config.toml
num_key_value_heads = 2
positions = "rope"
qk_norm = true
parallel_block = false
init = "normal"
init_std_down = 0.0
optimizer = "muon_variant"
warmup_steps = 0
decay_fraction = 0.745
decay_shape = "linear"
max_seq_len = 1024
z_loss = 1e-05
train_tokens = 678900000
dataset = "wikipedia_en"
MLP neurons of a small language model. Each row is named by its layer, matrix (gate and up: input weights) and neuron, and shows model dimensions 144-239. Each number is 128 + 24 x the weight over its row's rms, rounded and kept within 0 to 255. Numbers have three digits each. A neuron's up and down rows have the sign that makes its largest values positive.
A block is one neuron, or neurons of one layer that tend to fire together. Before each block is what it responds to, as a language model described it from the Wikipedia text at the highest values.

Description: Mid-word fragments and quotes. Mid-word pieces of split words (shunned, numeric, Honky), hyphens in compounds (no-comment), and words inside quoted speech or titles ("Oh my god").
L4.gate496:153122145097124101155142126129153088188169154161110161088093113135156109130122151121118095132121126117151128118100131141150110101176157116147133110146109143199087125166151131147128155144119136159122131190127154132129133143155135075147113120139131113141119119105140113144144141168104125089
L4.up496:120136156079106144141112106133152163148112155110134138176114108117163106153138097111100113121135125107204129125119135109119124117109122083110155093111155161153130117141158147177134116128124102147132114119094117148138115108129152140138159138106141155088152151125134070137087124126136161126

Description: Clause subject before verb. Tokens right before an expected verb: subject pronouns (I, he, we) opening quotes or song titles, infinitive to, and word-starts like inter.
L9.gate20:118107079167112088131126139134159148132148095125095155135110124143132103150130119158142119157108145136139094168157138095135125093098073155126141133134129086140116164093120091144104115146157072132159112119133109143146123137123169131122062132124173121149156089147092123122122134142127120141
L9.up20:119148154126133104102129165132107098142116110117104088099079135148137151148122119145134163169136160106098141107121151115129142122113112145109154125163112152126133105131143129098096131132122131162117180141130179143089135110113092128162124114128120121108149144118157147127125155160055085100
L9.gate154:161133102169098143155123112107115102089133148124128108110120077146132085134093154156112101143112099170172152113113167121136122168098133110133088126174108129113117096115179100151121144105153119146089128104141133103106110120118141151136115137140145071184161127155133105077158148161122121103
L9.up154:132169075130109074143143149068132142113125185114116123104125097166111124123112130108110154190179144138149105122144114107158145110112156104130160160155176130184144164144171079140115141100134143149163141148128101112121128144124126108142134122127115081129090105133105105145066111180142117099
L9.gate285:131128157132132115168079126124150072143133089142133145174113129163122123085134109129166099146131143130177146139107057133116122126113082103096148120117146130121113117143158131146135154116161111106146107071167135147097144157118141121104132137170170130110124113116127136149144133133148126147
L9.up285:084105143081133099118116104112114146104162154112160107107081107178091107149089113130112134139132144140126139129126117095099158111126116151118162095133113139169169078108155168134142095145084108151144172129127130175139116129137138118145151141117106137164090130117107116126115185127140114157
L9.gate314:127172121142143150133134165130134125109123116165106123077140128169099089141117100117136072123158154162139111162112123101126111123132132115162091098143162158116108128091107166105121163133120142115104141136166098105167158103108115099095104098174126133115110114122145091092162151120166097168
L9.up314:159148136147143103130140129116102132155154157133125130104092169146105159147120091158098157166070121155142099124065146114145125158147193146135127153102103141095133115144143138124090135144145096144112150131120101147117140127155124145120147119124152168100135133142100101183116125161118161054
L9.gate328:063175098148083121136082163155146153140151156131115125121132107134132119072155062060155139167167120160140157146121167120189146101129118138145110128140129120190105111123141110141165174098171114105159143094146145121121109119116155112131093089140117115131127113124114105152131139123131140132
L9.up328:106176129130172117110124121111137114155132164148106125133128158142161150187169079123071126179177172134138155148105136106109131124127133131102143111156124138140149139124124136126144116143138165108102119151069153142122116125128120128119153116134124101108109075140119100095123113172103141104
L9.gate378:100154157121112114127137170171105101129125117121129123136120129127078117164092125115149159129156080093085124124134152110170104179127158133131145120122177153145109110085108110091113159149132117145153120163127130146112136125123170142116082094130082116123166132130113090140137128163148148135
L9.up378:162170138146073113127121106150119108117116136119148106131098169123133133084167138136151129120138119121165156161143141128123107124128088138093132132153164178114072157153126111128117127135148132132113171107162095139125115142098138160110162102138106130131141110107138151107106142105105132108
L9.gate515:145116137117105090114139164140145109128082145208168139119136096158148120160155097089107143130178098126138097097102124086119149134145104099129156146168096162102126139144154139116138136124133092125095161106135070159120119131157149069139111120110144127141147092128107143126132116150141087142
L9.up515:114105103158120125143134140129148135119099143119125136134121124174127152101122106105133167099159135137169127142151169108082154162109137104146158134116141157105110085129157149167114160100166141129129119149174126146117132179153106127129109125121174086132136120118128094165110153116152137169
L9.gate651:112139123200116099119100108123182110132110106132087131085091116174119151141127144133127107134144105121119125088169122117107123150165161139128150122104115163115131101088138145145095137129123095188154173112122127133192142108133114154137111113184117139115135116144146152125148132118103093126
L9.up651:140152121149110156125093118098147152129115130092133092126115161135129105112087100136142130134134130145126145111131167143166102147161138163147146147113139120103138161140133158126140113154121133150152097097084112104163106154100134148108123097135136123108120156141113149148133099144076091109

Description: Tokens before bare verbs. Tokens right before a bare verb: infinitive to, the t of can't/don't, not, help, does (failed to qualify, can't get, help her); also word-initial we pieces in parentheses (webcomic, week).
L2.gate6:093103085112135141124159132122134110112084164110116101107119124142125170138148121130155110114181139127102163106126166138109125144160154128122058142107185144091143120129129115100141098090111160099144104121104119115077122133131127143140176102142156103134150085160170110129112145139163143107
L2.up6:125128160081099193118120163156135107154155111107100092125122163072154148120101106140134142130117109124122108096104154086126130139101118092117147115140092145151112135148081161115124154135092127081159109165124095140092090120089117095140094114117151146171149116126169112114105105145120108156
L2.gate19:129100111132119128090168173160122150103112114156122071117140122117084119135134100140122072164119157147119161137110138123103198120103151176151162164178114109156128114112162137143117134142154159135074121112109092134104122094149138098126151115146116135127156113118104101152159143137114134151
L2.up19:115116121089121129134166132146155145117112131118135094083108103162148161144150145147204113124146121133077128136121130160114155149100121105148123118163104132139108132134159147172160126082144100169056114151147085146123128122114149123094112112122133127160130094103128121129133186118145139153
L2.gate36:138129127147061119114116138131147126112110097128132122084150133089122145138159162140146144126140089097131141091104128158107126119108164089136126097100103131128128173132130138126112129106064121116113100151100112103119133145125118101105139141091145150170136149147131142117160161159120118104
L2.up36:145147095201107136111155143110147138120128092141138110106125138105119174119100141109168097132137129161104141084142118137114130094167171162141101184071126126141107154139131149145121161158132093131114099153152131151111120147141146133093141079103143134179113065114094144079091136132083151094
L2.gate51:107135178138163134072096153123121124132118090142141144138134123107108083097168106137132133148111119145144161145149129166134096141108111162129126154114136154132105119088105131130133104168153114098078134154112111187121162115130147149166110121119145097148087084145091138141177162121107111146
L2.up51:123143098118135143137115138119151113101114117129071128134069143093162136137119123106129153119151073098138149086103133136167095178107176158123102141137134110139071142133110130131118158110119103124133047142112127151111145083144134100104179102132142126137104066105151154134114157144091119158
L2.gate112:147145120130089093138157086135141149136135118132117132111151100141137103129137093133156125089135120112084113138124122118129126160162168131137127143115112157112145164145152161085166126140152114118136121133162122122154112129150160139129159087145140146112121100111135126071127094153084144069
L2.up112:138170124152140128137126150127160116085144106074131143109088142168145124139160125108147112130150108087141092121094103153119113121139120107145105118122126132179134124132141127149144077141116118098130124114146085125099126152144146125098133168125180143132119077116106102133143103104144163132
L2.gate370:177141140128126130126155193095136166092128129184099110109166131143144120173158079139130111147130099146143144118128132104105132133084152122149117152147172131107134162159188148107080137132140127094130157124156133113164129123118117096126164066140102159124102107106117140132122167113132156139
L2.up370:151154087104080133100145109083156109124122130138075091142111146124104111166146121124148113109158132163116126145133113120134155125095107128138105127149129139137138142097157141053146148124180086169103140136133101127183142151149114132124144125093159130167130126145141107141065143126111125123
L2.gate459:166151120144113138085135170152122131109146151142129063109145114124117121113136108138130132124119131135139105080089144097142123132145158114137111129135153140131138092171094136117115168152138176125119163134123105126170164104142128110154149143126139134166116099088089119133083126106163139108
L2.up459:106206138108095145109167114151123122104127140126067095158118113141110149104136105142145125197156108098119103162121116155126125090106148173164120120112143109136127101124143135132120111144140151115121155151152129145066128166143126140155156101118124134150124115102072138112071093140092132121
L2.gate528:119135103124129137118142090130165165160167120107136116120153123142100131143165106172132105130149142123123150113126124124147154111122136119164109131133157160136140126152129117086107136125151150093090125157158119119123115112131152148080120116123127135120105126135082149146147138140075171113
L2.up528:146147159121144157145138088136151187172158135169111110138156149122124110123114102133128089118107122125112130074106149075179107102147118122160120134183159148122160095172126116143136147124192161121095146142119090166125126121132154153095118113147132163184152073099125099128137156139145143133

Description: Quantity and relative connectors. Function words that continue a phrase: of after a percentage, number before of, or in 65 years or older, and who after a comma.
L2.gate55:149118109084167132103137140131140112100086124129118161127177097049119114127124115124171177163087088096107166131127135125125095130159194109138138123112134121094131099164113151127145137131104164146091134134142123111172115135130105094127137143166128098095163115118151100132148111158152117108
L2.up55:119117143150108069159115144126100163071158134122119102155111116134122158128120142118125128141154128152117108136149098143116156156089157171155137088152123136139118106110116098160098118101093093067117155133147118148126145096108128120138139169084154123130160163150138134175095123167102146096
L2.gate120:124131136121161169129096160123110171120115133149123119102074159149175104170113134097140166134131073141128123142119093130084106124076117085148112122139089139096125152141103112156114116145129119108116151094132135144139104105128097155104097109139159186114070114124119142152147148151132118120
L2.up120:094172161104117137103145124115165152120127152180139146111137151094177098138134096140110132130129127122146125123123133120124075132169139154084077150158138106114142101090132129145118152148118167144161100125141081144136188144177162114144140141180117101127148119135116143109111134086147114110
L2.gate245:123138103120131121124131139107115103094165166148066154161106113152122109134100091154121110124129116098138132144101121115112154155140182139139125129161112118150143076140135127088129124135127121149149131095131104096162094147170084125151146117107112156177093099121120141091113099154089129156
L2.up245:090082105139141119104109154125120106101095122116141122094141134108176151141150145123101137145183172138130110132176129181111115128162136153157137119117118111136116143119133098109113114075103143160150122095136099133119108128150116136129099126111111153129182109103099132111164153117129143123
L2.gate254:137141112150114178108097122147117123138172119143129129121068151138133165155115140175126111087164103146161138132116137126146112127140125109097136133149129157114114110098142072111084146123153120110132122148126082116117152155135130147144122111126176162173130140128130056128132140107106108094
L2.up254:125142112097129159149134160148063118170131124128102116091115114155131100157160160097099128129155092103142142117095127137120102085126125161136131127128095122113142155142115074170124092108128066135108115125126114124201113109133165113099144140100174141125109121087118100172114138155134119113
L2.gate368:129088159110136164127130101118150132144113167122142131115121160101163115142165131153094140142133125146160123129141135140137154141118122126108124118081152108093113143135131082123132087085094146125154115133126124086077139128118121078145118122108167149121167143161127162115204149136113135110
L2.up368:109097135138169130142123140163125107120130145148089131097103154107176070099139132135106151136102131172126144137125093142169093149118129096168134115166150157127138152129126101083097122133109140147142126099159110106118157134123146093091131138111102106104108166116143107126162120130120172147
L2.gate509:138118093105130119122112121106108115143134114121086114161111150186138165170175160108087144135122085112089160135108161132090097155142152105184145116155165124073128124154113112144106117111156156131113109155125115115170145172158124100124133140120114134126146134128149147133127123119158109141
L2.up509:144149135112140157109124131160117127137133127104118094137101135147129152147104158088139136072148096156138091109109113109119153121138157129124148110157148152127123106151140104150108113123151149133136106169097109095142154160140121090153169093115194125099131104142135092112132131128140146119
L2.gate510:135110085153123131098160146128091151117111108161157134132154138092119158114141150148137168124146119129074140106156088114186157136131132125130148119138121146144126133119127102152131132112095106119126106116162130143157127111091153103141138155180084154122134110191116136142128108106137132143
L2.up510:111138097126112137079100055115123112154144127126132181092129146098148133167120142147149109129154154126098134145168126098137107136143115159160143165140113151133133170090157130137138106087068186203109071102146125105135146116159134140121122129122118168137145096129153125101116146138121134121
L2.gate682:151132108091118176140148093144121138140138117134123147106131146127129141135168123105156103158126132117134097136066161141119077144108101168150116120114111111111181113170125097190147143111112118114133113063065111111122107096135133120138116095132082155112146086156122117117102136140103171122
L2.up682:082144151126135189144126113118128128154120123157109121094122121097132143113098141131091143120139089139060101141121160126123102131113129087136171127176121113136065133161149065122122118151081125126172133134121147103125144105112126137138098145085108115182106109170145136140166084120102115142

Description: Mid-phrase joiners and separators. Separators inside a multi-part phrase or row, chiefly table pipes between numbers, compound hyphens (cell-cell, duty-free), and slashes or commas in lists.
L9.gate100:105145121125118129093124140092131158147128147112159148114141107135093119139174120121119135105138132147124150171176153108152101106122141147126142100192121125150156121094131149096134132151145136137108131106133128130139101127173141133118113114114117145185127153150124150059140119080114132152
L9.up100:129108141107121119084080110151124122144142155117127151136101129114142166169173150136101094148126166083141109113158135139114132124122162114129124133125134175138109100153113130099127146126155107104143082148127123131080150145205145119121118099126164131127185121169154139092096121121153138157
L9.gate135:122119148106139153121151176104109145136128118145122169083130126144095094148117157189116105111171119129126112107162081151105144141067128116136133090150106139077145106119150125114130141155134169139135145106098103169089135128102139154081121098118099173138121130120109138101110111117102129110
L9.up135:113159110079138071091150107147121164103122119136119111149146113133102084159122120145111103116120123134139111131133114116115121134097137151151141125165115092161138091132109134129134164146136187138152152105089148135147095148144171136113137086101165144146112132161101148136147118095123146117
L9.gate252:114156143116142103100149080118120163165126119112169121088141174104116118139183110145149101146163132136105100143168099118084098182111115125139143110147134105117091125128145120149126098137128124110145081093106178127147112134134150124088106103157103140129162148144139120112145140125164118161
L9.up252:085094112147144110121159151133128139118117124104127123128107109116099127128141131161142180120141088129108129087123065139108141120125131155120129153098130088145117148131139104125142120104115105132132144123156142112157052114111161105122140105144174162121124132139145144074143121162082133114
L9.gate301:176183135086117156117099117157131113178082149130109118091150133124078105151124109126153167111148124119125163100136160141133119107106123135133151149130108139138136157137134131147128112080135123159132159112113118168158082122115143102150123191122107112120164134154151108109135151153135120115
L9.up301:133154172111177132153149128128114109138168153133139123070143141143146105127094153125173139083150139123114133162134109110105126126132091111118113111109143100168056170099142155112110117129136143116132104139173123186118138144148114120116150118132171106116189114135130146125135159159151097148
L9.gate354:116125128127156121163142103133116146163129111160105139121141105150123127195121111181108099115139136114140132142148117148158100140111172147111090080141141137143156124108111108170166108101122155170126116068112102123119127162146114135134107100130119128115111104108140162116121088132152138098
L9.up354:103166141098117165117168127138143116102112125154127099142131120132124096148152097142160108081139164145140070109148160148091056127133111110123132100143112136131141098169131123104132159133080162133068128116099114123120058096149143108167125152141087132139123113132133077117134139125104137109
L9.gate522:137160179147151100137183099093149111146118137128149137140103116146129123120126139137101118131114156103132130093133190143120135106119130133117127093160118094103122120145150140120097122124100144141116087106103136134139093104091117165122099111156116151088132126158148174154106135102127117133
L9.up522:088086117113155157134093100123182125131104092136115124105121102152121085118137114123094159108151098153134129101132103102143121142112114139148153170151127145165145118140160164143130055120095135161158131116190146168098104097089126072153117146151133156088180142136133165108117065162119090090
L9.gate620:106155116115116104072137116145116140139089109148106126069122131116136120160132115149125110105123138108142133103153132143125167157120134117156111128114110110129091108115116121124190104113100140109132100092101165141155114155146108149154074160120118124068114146134124104145111092179086159092
L9.up620:120093142115143163139102129099144106107147099136146154142144105132097097114118112103141130137173136154164148127165163146073116089080151113126120092134127084138137133148120164141164152136118151154122096147156139139128080138134122142138082154108163126102116145096113123096124128127133128111
L9.gate666:145134125158113147126135121152139135112173189158157127130107139123132106123082121137097182106141105148121145134125141088143167158151140088104104123121111089117139130103138087116152105146154137144094080097103146142181141104143123123116115123138101097121176127113103099087131107154174116140
L9.up666:134129170156109202133123146113138124127115104160137129187126115119175137127090111151108158142162119151170139121106141150136134126075161121124131116107143134140104129136125107130171113137175154135152144149094129116085106120146145164134135142176159160139123148099150134157152154177148150135

Description: Mid-compound word pieces. Word pieces inside compounds and long words, mostly hyphens (time-based, policy-making, medium-sized) and fragments like data-ba-se, wheel-ba-se, varia-ti-ons.
L4.gate122:145139158117172118142116130156083116151130105120115128150134150106145121117137113156160140165085141110152090132155148132128140149133113149140150106153122121103139139128115138123138139144142147112089101148121118176171075098122158155110092114099115120137166129083138144124109130088144104118
L4.up122:095113136144089149127158136105121118148157084137146104106140079129169100140115151149141136144118178087125122150108115095108184150135159156065120126136110136146138104139162168148126134119121150134185078101147177154120178135103131157163131121109124153123127138102123102126119166066160165133